config = dict(
    norm='layernorm',
    lr_mult_o=1.51,
    warmup_steps=355,
    decay_shape='linear',
    dataset='wikipedia_en',
)
MLP neurons of a small language model. Each row is named by its layer, matrix (down: output weights) and neuron, and shows model dimensions 0-127. Each number is 128 + 24 x the weight over its row's rms, rounded and kept within 0 to 255. Numbers have three digits each.
A block is one neuron, or neurons of one layer that tend to fire together. After each block is what it responds to, as a language model described it from the Wikipedia text at the highest values.

L11.down18:123140133100163109171119156087087112161152147101140121111156137168141085149120114149118122145142137073150096124103138165130137104163162126102118108103165147095122100129108111121143123066113109137121150148109134155092098086116132145126133141133142139140093081117136128141146118141119179155151111117164123146120114141145069122165155179153104151110116168100153140140106104161108150120089
L11.down771:089093122129133115145107092177118140110104147126153074151138104080123133134093146129149132123143170108099137139153118115099099100140159146091139141111101101116134146143134123129136128131145172140104104124154084135086115130124138145121138116159126141122115078126103106117145124106141157122139123133171139110107146107146146093141128165122115144143137110125144102151122137174160144112113
L11.down914:115146158115125145122157128090162099130171131133150116155162103133151083137131155102141143133157124129136137125093179137130090143176128145096133134120097118123109118131104144107140151113170092137138114145145139138127165101078113142133115173117140127106110121153128150138133085149123098117137131095099136109131100104125078159058148141139118129143083159135086178114141129120129140078109
L11.down1103:138132129116111113134136117109098094118123153081126138089160150115111125147164125121108129112171151124170100144099103153132169110128166166133137093107160127109129110136112117090163088095118106137127114087150139138105120168160162173121135113132079118133150108091154152112150094121134075121108126134151139140123110085209125113131129142141157126136131137131117112132142139152143150161159
L11.down1244:096126120131113138132169161102136104143138157113133114139108111113115168118131140115105163133116095101131119095151116170160146114199154140114125144137115118090136091099082126109105134112143129154134163116136125150123143096157135177157133153091105189129117112103163111156093140156139194129120123122128091132135104117120134137123106117124127105090132118147117116138075100114111185114116
L11.down1372:076177101135167091120106159096119152123144100147133123168110111134128109110125153112126114186120138134126070129127139155102146114179130135079110153105168098112150104149097128138109118107101099165120105147128094153134129097147095132154152128140110101149093096154130115130130133122140083135128104111150107104122142126147083075079114132165146115158100139116135176127119122164136164156135
L11.down1398:073150132106173115119116143123132137108094120123122111169183121175101131162088117098144108132141136090164125050153144157182123135095128109120159140129147072090136154154147123099119145072165149135132135097200124108091109095126114138155092104137154120126134130131121166110097169115133162136155156114125123126085146143176074128134131113156115158143121155149109107112114152112155173145095
L11.down1438:124118161169110106102117126091118144126151154102125150128137125096130128086143109112118109130122117136099071183169096067149069116119131117094132117120120104117120133155100137095138128166196131144104085135183129098104109142126107085148125139116126094175159151138106120121150160156123110129148069102157128116080133135121120164151132134114137144162100131160128149089154120180127150119129
Description: Commas ending a complete main clause, often after a date or noun, before an add-on like and, which, where, having, while.

L11.down201:117084145129118131135095092129116125160165142080156112122097099136142139131142171139099115144127135144135137178154126126147132135084122138091115130098161137133129132088107104145143110123122152118096117110084137145141133138122102095089129124122085110103149081129114110158153138124112143137116143098126160168120096142177107137129155103181173096145142089118133110151120121127150096128105
L11.down352:100143115136111118110102160089173094143133134148134139151151075115088123143120160174112145123114068110100102126158163086150122138168127123138137135126155102170118149136098116153152099121129138131145111129105118130178134133109106097109117148107145110154106077124160088127111173127160113107105089103125128144158137144139133107089112154152120108141127111158142159129117098094137152106118
L11.down374:074110101112129155158166073122154104151164126122134089189104100151160167127116146126153114120143123142153102134133123090124140139159117113134099162154125132119095141104126143158121128107141114117097135096111133125161137163105098139124164128130118157141121114148080136130113169106126155136113156118126164147153074145137081128133103133099193111115125065137124149142117123110102130128146
L11.down376:179144156099079123143116142114144141137106177117171108181136136118102114114104155129112148140161132131126121114133085153193129108083122165122110120112136141154121144132145148098121122142156159161143129128125089134139125136150142088135125134144129068143144154137132142079118130173149139138116140128152136136162113164121153134139089141138152112123167168114122136166150176123093111148135
L11.down505:134127121097120128145148110114153120092096145160138122178153124117111115164140143152158121152121103093115110187084138131120145111127160141087129125105147114142091112133078140134129130108138151095125125151078115164167145174154154122086158145099120170122124140131102128112131146114094142143147160134115187113127144107114128116153126130140138103102159046150123137125119099124100085143147
L11.down634:106142113150077155171139094158138074112122146130138095204109151137115142160142138101143096129109134115136150152131134100143139170149124138113112152152110162114084131074142146109177131125085135109120144126106146115132143133110166125076129128101100157096152112132118106126136132154122131176150154131118168155129111173155128131165110122056176092111179060127126143121096109104152108100122
L11.down1101:129122073107101131139135128146123114065141148131137117171133133160068133093152133102128134131161169112074121102136115156157126119155163107176175135082167086137151139138156129178169128121134157158128147107105130100141132136131147145100135116142094116124122087113136098123143150114080146117138115120116116120137121094097092088123131126127124159131127104146154122116098102120150135139155
L11.down1318:103130100188136073145153126104126130088146139106133129138115164099109119143081111185120109102151148115133143160120100127134139155154164156115155120161118112174135180164149099124153111115147158146114137148173148086120120109165138081096112172130121139146154145119127197110134116153146136134077144169151110112140124135167107098148134105105128142155132068092135121137185130143129086118133
Description: Thousands commas, decimal points and middle digits inside multi-digit numbers, where more digits follow, strongest in election-result table vote counts such as 42,090 or 8.91.

L11.down124:149073107108126119156141115080149145115129112168100124162137094156143165113099117164127162141136164133122123152143088128141135131165098085142130103107098099151148177149141118132131123123141153130155142138105100141090101145154113087114097140122138081129127129118160162108116134133156170107099153150197148121099113101090135126117084149112126146161117128132108163107100136126111112099131
L11.down469:159157101140102113098102144136107144113117083168078146125131114118112144124149154150169135133140130117124132129113131162119154099160120157185120095138115138112160143128111132113107147125130094109132141129140091104157180092100106134147166097169149116148142106137105109181130070128137105142127152102129119129111169110148141093084152117159121125101108122139129126131109106167085124097154
L11.down664:116162119086138135123149150125112129173110111126115115154114140129125137149118121113122135119114119129102123175151126129191192130100101115097165136141111109121133111137121109131148136120113112111155149133155147106150084143066168136079118113117113139144142085123145140096161096080117132135122128144145078107087092131153108141144143113112169110133170181123150137122157137139144152136129
L11.down800:134093088153122135110100185105117107145118131172171147176126123124123100089142135157085105165124121119150095115121115092126158110179121148153111109175089149136142098128150129153106110108117130118145131122102163134142184106158107131129126141143181146164121141136135100137145128143137125114160159105125163127109142117129140084128141088120113095121122136113127139107115143126132080064137
L11.down918:123085129116115139127080142133123133153108113138163107108107092149100122112125124130142125172114153081119129083143098113135154133148101096159157127138097130153141111101155132153151116134142125090131130156084100110155150087150095175147160139114138132127156121141100134152114142143161142120123152149144148110130119133109096140111142079161131133135125100112099154092094115123126129159132
L11.down1032:141097125154155102148113112110135097118120111128120143216098167120102150108123109136086109127116144145117112112133104143141113164187104111124092139154113145119144125103102131132089111137144078119103122122116111145099151148140105151162169155121128093111123151185114150156124114132129177129137155106093148117157124124107119127144122119142144130167108145124131160141116094149092095149161
L11.down1100:142104116125124164081097144126143128116137131108146102157130122135111179090085150165107115145153120167093156151134091149155144098091127119101120140104132117147139118171116107134099132117103097170111105170125150125115104140172114113159119140122136125138136104095125164132110133127116137122125125102145156139129147094084158115133151130134096126180095115121121129139101114133162072110139
L11.down1108:122097107121105110095100119116118123119101135123116111169149088099101102106129147124139105131124151142102132117095080152139129144144148111155108113107191117161135122157125152094136137108179115074124127161120110128104136129112093121119132165123093083126131116122146127134130134155130152118128128100143120116159121157172111106111137121167149115109102124138125141106130117161162089155113
Description: Fires mostly on the article "an" mid-sentence before an adjective or noun (an unusual, an iron will), and on header cells in wiki tables (Date, Team, Total, Pos.).

L10.down61:130093144166167099151119123091114122116144127143141132159125103115110151114100122109131111165116125092132168111106138155127086085135162108149136150158172140127158160108155166127169094126166131094145166115117116126163139105132117133159128122138121136137135097189123150127139134120083084138181151097155107173137122109151169128118137148117107146125134124145127115133120164129080167122101
Description: Mainly the pipe after a % column in election and stats table headers (Votes | % |); also plural s in infobox labels (Genres, Languages) and mid-word pieces.

L5.down5:133135099100129097118103145116100098128135102131096176100123154116086104140102150160137144158145147126131113128140115140124160127141083137126144126134103124162157136118128102098171182120106116147120102131119123122112106165101158162140129134099109134133148107093161166162129118146125145157143120101130146128145163130131120111094145164126135092119120157189104148145126132130140122135162
L5.down280:112149152065107147161143118142110128170088172125132161122147156125133153126124168164125164162123153145137157171121117144161067111121149102157135113153092131188136120136089100138094152144115117093186148122148109087128120165127095108162119131161138135116159142129091120151128125131141096116122175127108145159146130120117089174112142153148148126119206124121149130151112119135140114123128
L5.down283:128099115162099100105162151145117122098156149125133131183129116101130134127111139118115119157140113123140097135111082121144103125139104128125149151137131077123175139146083129148142138124119160065099067107113138164145159099158113078138096168121181104128122154154173135100164078114123145125115101171122117133111112110107132086146148156099133101119130103139106144103113119130142147096191
L5.down515:122083152087145111138158131147114122139130162109153128064157077151152154157132115167148078116101147101150146117148134114115145127000112149128130110098139104166101138159101083150112142114101135166154129119122153091123174140156117108107102105139124098130122144122128143114139145151115089137108146123149160098161162109151115112127118144099174129151112113142126120116117106125130135147149
L5.down609:180100141114122113156115115124136155147132119123183118126173100153171109137146134151116146156137194117144130130145110092155151117096110151130129121143135132160128152103096140103133152135055151135138113178164127146138102119126129131100070126122090110137135145077136154153144125154116111126141160116123106097121100138129129150141154134091165126108114108123126116156103116104168139121147
L5.down975:116109150083125115156121104118148138105182133113146126146115106125149067108086104150112127180096160122110136133134165101153114109126153092142136133132096152124161135095129156120123117118145128149121123161116143093105132126172129106125118126170104152071166158110075143163106145155135088118122135169116149127134119167084102165123135161117169140146131127164161144125147148160160125135115
L5.down1039:113090138174144147126086123169137128159156125170139142119137118148122154137101116108114138149152107137115104126078115073153120116122126158114152136102145154135125092182131142127098135095129095137135169112112127159129131094118095092159114163125131116117104143120171152116121122123127092115160103142132145124135083110149137120129185117135174099119155078065130140128103118118124119152165
L5.down1176:185109164117135112102132065077101111159120117123120123124097113162069170157126137078140126144106189130154137131096171144127138101187104122142153115116138136127102123083179130149141181129153145110082128169129116116119129112149100118081111143122094159109140073095160140122120135135119143138141159142160147138138135138142147144133113136142168117123133156111135108143149094128143110139162
Description: First word-piece or digit that opens a line or cell just after a heading or table, e.g. 2022, 0 wins, Vowels.

L10.down235:159121110127103119100128089090140131167191172125156136149122112099138147116165153130155129128102110074125156140111150119129101140090144126105143134117141138154150157154106098100099142095123120188106078170147123103115161153124109123128154100138125136118101117135139136112160111143110125156137145118157100100147165139097111104119114126116082179153131161122130105144096112092091104096124
Description: Single letters or short first pieces of a word split into subwords, often right after an opening bracket, quote, hyphen or line break, such as p(ictured), s(late), dis(obeyed), R(angers), and the / in coordinates.

L5.down70:145118157114110153088122107096069144149121120134161114129078139100126092105104135138152114136121104131146136117140125113145099107112155119144151109135155129104122122130110109098143157109102164140178151140128134132194149150049145132149074129165106144141126158142130163113132143165155128145090135080161111138120091122178112141126129127089096159130064094089111114176130092150136151092115
L5.down195:148091154102176100133146147115116139113152146147135141089144099122090124125088176145120103139098140104154148113124110073139135110092121132148149188132088125166123105145177155141125080115129131122117106115149149100132125156103113098133143093090122111111108106124116155150144147152146114122124101115098122131170122139097111104146121131158122150133151128174158151128099143127127149131148
L5.down263:124112173158132137152139163119112083091176120130178133150134094096142119115130089115129088074095147130104116142141124128134156124121138149132126150075115090152145127079179133132161102080077151094112150116171135124170145149123124137159183166145154097111140119126163144115112114147160091099101081125165113159131083124150138148135150110172122090133130101109132139081140135126126113069102
L5.down332:139075093104119156150151137124149141106106134157120093111130095135112097106161138108144129143114101114109120120155137078103090133146141118145160140137112119167135116137091105159141092087132114121154126148181130164166142129162162127131104133144133146100094096155125079097183131125112083155151166115103133130133114091137137111126104120178092120092141176092129111146111105133108129118109
L5.down507:112162128148152137114101120141178147145118130144132149160156152166122134150121138113135128097122110141160125090125117139148094131112128080107119117106154123115133131086090113135091119158149080170126097106086096122101162150147131134144137136142097082130098120088113126155114161115119144148110116161109130116118131128134122131145154142163139115152093141148151122107111164126123138164123
L5.down880:138114170112135168157100109132130122150135130116133127173149096132142060168114121111094110091138094138120111119120134106107174137139178101164138164124132124164153107114115171121114098105127143136154111146121134090155153149094083137111178119125134100123116110140123069151130085175139061129104117089145105181153102090104142109090161135151124151116103135116089152170114120129161114119134
L5.down1050:096115145179167113112104114151142118077166151137119125127139174075113119118123084065150101133164159127174127120094108134087119108126113140147139150141129114128123079150115102123130143115122097112108160089116096144121167120134173128139135131162125114109128099128133132133118116086027150107161103125125127140100077138099123114118090078136131145135068136112095112103093143116136108131121
L5.down1077:122100146117148121130116187136127111155145154204150161136130113104124136158064108144126107124112123103165138060133115149114093161120144151161134150103131065129151111174134100122112091136104171119120107127140150150131129125113141124124154117154150120130079140156102113085105178116120164129175100141139118115108137155128113112159122135104091108136133148143108120113159132155140140139131
Description: Apostrophes marking possession after a proper name or noun, usually followed by s, as in Georgia's, Empress's Cup, Paribas'; rarely suffixes like ed or ic.

L10.down376:165140143167125120127129133128124100112150149155146151137120124118140118162133059121164114126087145114144153139113119083168110088150080102129096137095129106128098144151079116142139139082140119100078105143161133141161154120128138096092141078124109121137173132094099181149116109142133127148126106126115110109137124078086129132120151135080143125074137132183128101108165133094129152142178
Description: Apostrophes in contractions and possessives (can't, we're, team's), and verb stems split before an inflection, like maintain-ed, confirm-s, retain-ing.

L11.down241:127154158149159111112114096130113107132149123136078117149125090086115129140107070080115137133134136116131145107104086133118107144114134078159170135094143116135145152133078104148120158114138124123120131178123155145176147155114106107113090129108104105138127150148123143150149147133102107098086119154106117122153130123137148148140136165116118146142129156165124127120138153083131147125089
L11.down697:114138081139162120120120151126100114099115120116129106086120117158117092175156142130115070144101095136174099132126129172145107125199138107150133091127139122121112152106118149125116132141115140090081162132114144106100144068131142156119135135130129127127125111136088152167141154169111101157103112121124127133134118093133123156131179112139088094120120092114139108127130112154129122140153
L11.down838:104135105115190133170147138143129114100111136132117133189159122156118155116129173122086159129129110084127103119121115162129127123167099136091158177152116154117156135132157118128115164122133111107121124100139121130153143127121111161117130111080152135126107110151117133133083112185139154117156160149170115130123100128120114134104095097101113089100134118127160163126106093163199160077108
L11.down985:178171133125161126083123172144150127134122192111138110141161112133134117113145087080133146125120140167130141102105134139138137108125109135130127134110134141128114131111136122105096117138098128125158110143122112142156145102119145143097113123162105177113158119126161135136185088137139176061124127100104161121105128130122132134105142110153135161130146134119122163127111131134135098152154
L11.down994:053158137119128118109153097109155114106130132139123133109141076159128146126101134107143121102151119128112155165159163137148117108159142119117152158118119123135109120152114098146139128103105118124103160094101107084142130111151156144154162141121133185130129133141122112135107134123083133091154107133144075131167088104125133106137124166119137169141141111146138185104189120162150145124102
L11.down1102:120123130120142125137128078161096115128151105141102131088153088110106144128141167111158137137117132161128110140100121146118145117098143100123111171102139098109113121120171148121106085108112132139108133128126125181133121125118127108117159142142103097120148106068182081118138151131113153153092158143136127140109112106114128136101152137131115121149110110133132127117116103083111128119150
L11.down1242:137136121110153134106088169093147124161104146123130102068072150105130168142085123089156103110088121104073084089142124137173147161092150141181109101136104106127186183137153117151102134124109125152118128124121126097138142110141144092140118087068105133101122094094117132161133141128097108129098152113153123122098145157127112141118143128133121154114100154128128141128151172172124154134141
L11.down1524:126111114125104122169109121129128128093100116112115120195120154113121113130119125067113135107117103146123129109104186154157135130120167132112097169130117071164125128139112109144150134126108113107082106093131120143102133148122101153150159117149130160148131074115117166169148126167113123091142150123144115147121113098120113114139149146128125151122151137144133165132145130107152148184141
Description: Fires on the apostrophe of a possessive 's after a noun or name, as in company's, Marx's, band's; weakly on stray subword pieces.

L10.down1405:132110151086146130154158110122123152111117149161152097175087146135122146130142116126118146124154157105149107136097101132165146126087141144117147163136119112163158118094088121123095131105155157131108126129137123158130117176123137098120081116093163131114150146116124149085103147112152118117101171180159102098119136106135069108092126105126148153129126129144101163116152155088121128077148
Description: Single-digit tokens in the middle of large comma-grouped numbers, mostly vote counts in election tables (e.g. 133,032; 565,708; 12,000), and sometimes inner word pieces like Var-ie-ty or D-V-D.

L5.down210:136124105107156143169153133115130134130159103103117158156138161093146123140124148116137149099134177122128127113101130162075109106144153120160147108119124156122144117111150121119104143119116121140097151119137142139132150081121188120152083100120138124166100135083157117128127114134157080102142101178137091105149144082090167115138117136147126098133108124124118153123112116129116146113130
L5.down278:137133127148087142090148115118129095104132137107157145100099145151130123128148136144096144160116127167124147138141161118123119101122093101118133145114155120136140142082150164119110102149142107110099144199119176137143116148087124134119144120127104118148122128104142108106100164146158119136139108129123123108098124155111141148121136129104105119109137129126182120133054103093113119134159
L5.down296:125125130094135141113135125163134115090087104104124115146151156146100129148144128139110143118112141124176103101139152129139067124125130073121123139130154124113164116103097114131113187132098127115177102156139097142145176091132177146116147100115108170139145144119134123135124137147108080132113129111113095132172100155165146173148136093132140147137111143143144088118104136092117157106099
L5.down708:157128146130164125127161128112111128129122125138096127165154149174130133126124128117167122151099161125135132155128087171079151100103137136163157137175126124139176131089165135123127129091120154125119146115138159089170145110124181138130141113108120117133083132126120154158135143120106118154139111128115098159153162104155142114132085100134119096107114156161168106105118123105121146121094
L5.down867:100133158104116147076129087140116154102099159107114130164106109139152156161136098134162113122103115119118155111134127127152133124151106064089106058119119123127182131101132116134138154114102115167101175068148076125125135105140151144121123112122147136104120094167127139119138136118131111143126127148167118106116131112154147153116123103105159154133116168122130094135129117098113157126139
L5.down883:129101135110172126118120112139146087123122132136130167154111149149122169154112156153098141112112142130113112157135163087147099118132121101099116116135124168108128111137115110144162136126133214132172140194081151142100179118105141117165123190121142109133117125113140130100149152148115105136128131146147160114141112123117127123170143107138151118107105137131167103114145131123168120127181
L5.down1126:099139168099128120162161092145119116102131120102140128132150147122151118124164140117149117094131087128152143147129113131133126145140098097110130116112130106157164127102094129124107112142105103143121140122166116123098159131124148096144091136149178118155076151169067156130151129118121106096129136128130105164134163115139100165122102115133144099128107121135118088125070162120120122114141
L5.down1160:090131102088145126131136093139106144102129135126119136179166132174103137125163121077114136124103112124134136130135129118093132149067132126120144077168140111109108107147101124123146166130079121107093130078162120128149136131122133156175127086138152111103105145142156108122132112148138122140113133103177138143147084109183107129125125145137107143138131108129150085114126134140146154100125
Description: The first word after a mid-sentence comma, mostly "and" starting a new clause, also as, with, or, in, the.

L5.down36:113105110117156131138163131151130176110096131097132106141119100205109148116141102098171140118128120107138092147115145122179142114112177171136114110102091112133115136143089107118148123154124136143169150082165064137176097081136138105146093105152105088139153136165128128160142101177140123113094153096109139123129173100136111159131150085125126095149149134148118124147130143102115137159144
L5.down77:122125129120145122168110117127104107111119141120126077159111134116139158113102101168115135105152128126144110122146118111105118141142093120114119123133085131120136136127140118147170144120164119105133172100156136142171112118121113106090127116157128116148127139133085102118159116093098134126106107049108142095116123136116169142130092118143105134113173111131080055124132123187119108126136
L5.down156:135110128133132109151110129142188156143114133141165078169116064135102121110123119113181132171149121125107147152102144127156135150099187152174115130140064137114155139136120153116081130110136110107089111143125141152121093158124107145064112158099082144136130123084124118150119129134153165118086116133116152126132149109096077120126123148127126152139170138163159182134100128102136165143166
L5.down225:135150160086144168145144143137101160119156132117112119152151102130139109126064116172137112111137137091069150142113136144124126136102111109146125145089087131137110132138131123136154146152154141131127128118139125109067100160139127140141117108104113100130108132170121105191139129126164152145126157145093212103147123105154108125103134151119116119101151161110155088120127110137136117120147
L5.down886:125171149137145128115120153109143161131127153127110152059095152137105132117085130134146137170122126097126134140120130143142102107080132115134103132126111110123124088147112128142154101149131137132104089129125106137135111124146156128120145149112152131109181147137108125067153072114130151135134137110085124184102122119082120125130088102122116113150133105166103130124167103144102165148112
L5.down1033:156148123085133106149123184170163181126144132090149114137130102135106135089131152161089119090138132124120112118134118153127139172164119132121109138159069114138131087167135122127105187144165144180147162140106121115131146116147128096137105091138168135107135173123130101114142172163119136161156165106110137117111128149119159118100114106169167104194126112141126113093127145155113146119104
L5.down1041:162134149109145098122112109134156160115096137093137126146159145066124151152153119124152122095110137130078090095120143124117101133107194128124141165084144102141091111119108153094149116147137103119149130146169100149125159057118149118102128110147121143101150148111127129125144095105127150108149107110116111082154118141160193127131130145149144111131134104134166141097107121147131152133129
L5.down1239:116120122133141098144143121134139114159124130107142094149129111157137123116129148090132143140092166136119122170152090144167122106160122145166133123116078119087179053153127138113137125128146156131159118111110097127132140132104135168125095087161124160096106152116153093163139114175147084113115116119061061130121160080126159147090131134119127125152121114139110182175143156143083123111152
Description: Fires on the pipe or delimiter right after a column name in Wikipedia table header rows, e.g. "Team |", "Votes |", "Date |".

L11.down138:124134136107125113116189149162068137086157157084150110141142142099151125136125147148165143088129127090147131123125144084119129174163160144112181145118137166124098115123121110133104085123151135105102106061154161145142171105129136121080099161148129137149152126120099098135137118100131133109178175091166166123138158117136160130130143139125113120129123128120142132109107103118107128154121
L11.down195:169128125127119072125156097117122087137151132150153088184128160121130157113099119121177132112153166127148129139150176125144157164149159136119139164133169129155123124134168118123123146117127154112150147072148081105178101157117136093087160172139139086115167147118136148111109122107090161139118109119135130116140125094109110126089075144137124146120135120110138139119168134138124135169177
L11.down377:132106122086121137122121136128133145133127092128142134152136149110116124108139117153086095167136082141156123100146137135135087097171121120136138166129124133092156112103141165152153173130137167097146122145095100127128138127071126154129125122100119116106142092136115126165105094167127141079145143090113169147134157165135106091132139108136087089093174135120123103093108141117160122124098
L11.down538:137163145122126099119112123130124132172179145137170117222129145134112137114123146120138127128115139128163108174106130130117138128129137155124133127083125114169128121136132162156097153118131145090087133088159125127099135150110134154148095138144143143118158146092126119128169135115106142135158154155150146151071120102167111106112132115102147178179144087116132170105157117140131142178138
L11.down593:141076113127136157106112134078152164097124114142117104091114121114123147117123142123164118104107131119048147110146106123123163178140119120124129131137144152128128086148155114136143158143096173181120131134117111094131132134148104120145158137133145104124114127149107076141131135132136120130158161139113116095185129094142118134140113148134108083120143142099109151135075094157136150120138
L11.down1144:120122115132141125148140135148105118159126190103150166123120123163114131139116090116124144132090156083133130120107168140131123139138076094095134157115113139121132137098178143138119161144162197095149123151144111142154125137107145094109137112108119092145135132058135140085139131177113114099134097110130130104083126171123150133145130123134123085102111136137111111110162150140145134101121
L11.down1288:144129154119125093152116112151150148150130157102129131186130128149128127191138097099180137147113134147135131136123132103150148123072140122115123122141129085100112122128121145113125136108060085139089112115193137134103172133139117132141138131142128135120141125089114165101123146119118158164136128145094160071135162152154155146159147117090145124130121166122127115133145139123095170114096
L11.down1289:158134149104131131115161118140131134119163155101138116125177159125157110173120119088112075134114097141135121137168146137151111123180137154099113113111173149101098091132157121126126143129093105121131163134188088181101129128082102141137140126130113142128149095161178148128159137100101147108163150077123169140131101101131116108142113137124115147149093123125152128132109103132133136126107
Description: Opening words of direct quotations and first-person speech, mostly I, contraction pieces (I'll, I'm, don't) and auxiliaries like will, may, had.

L10.down1306:151109132125127079098122131144128125119108129143136146142126101137140134135133163129073171109165079116142125128097140116152128148154149143136110130147119125104099143094108110124129118138166105094104136115161147135112159109128176136162146105110115170169114123147155114108195119157116113096114162125122129098124139127159114123164129107106121114132095091128094121110151074082193084124138
Description: Connective words starting a clause after a comma (and, with, was), plus short capitalized or mid-word fragments of names and words (De, de, te, A).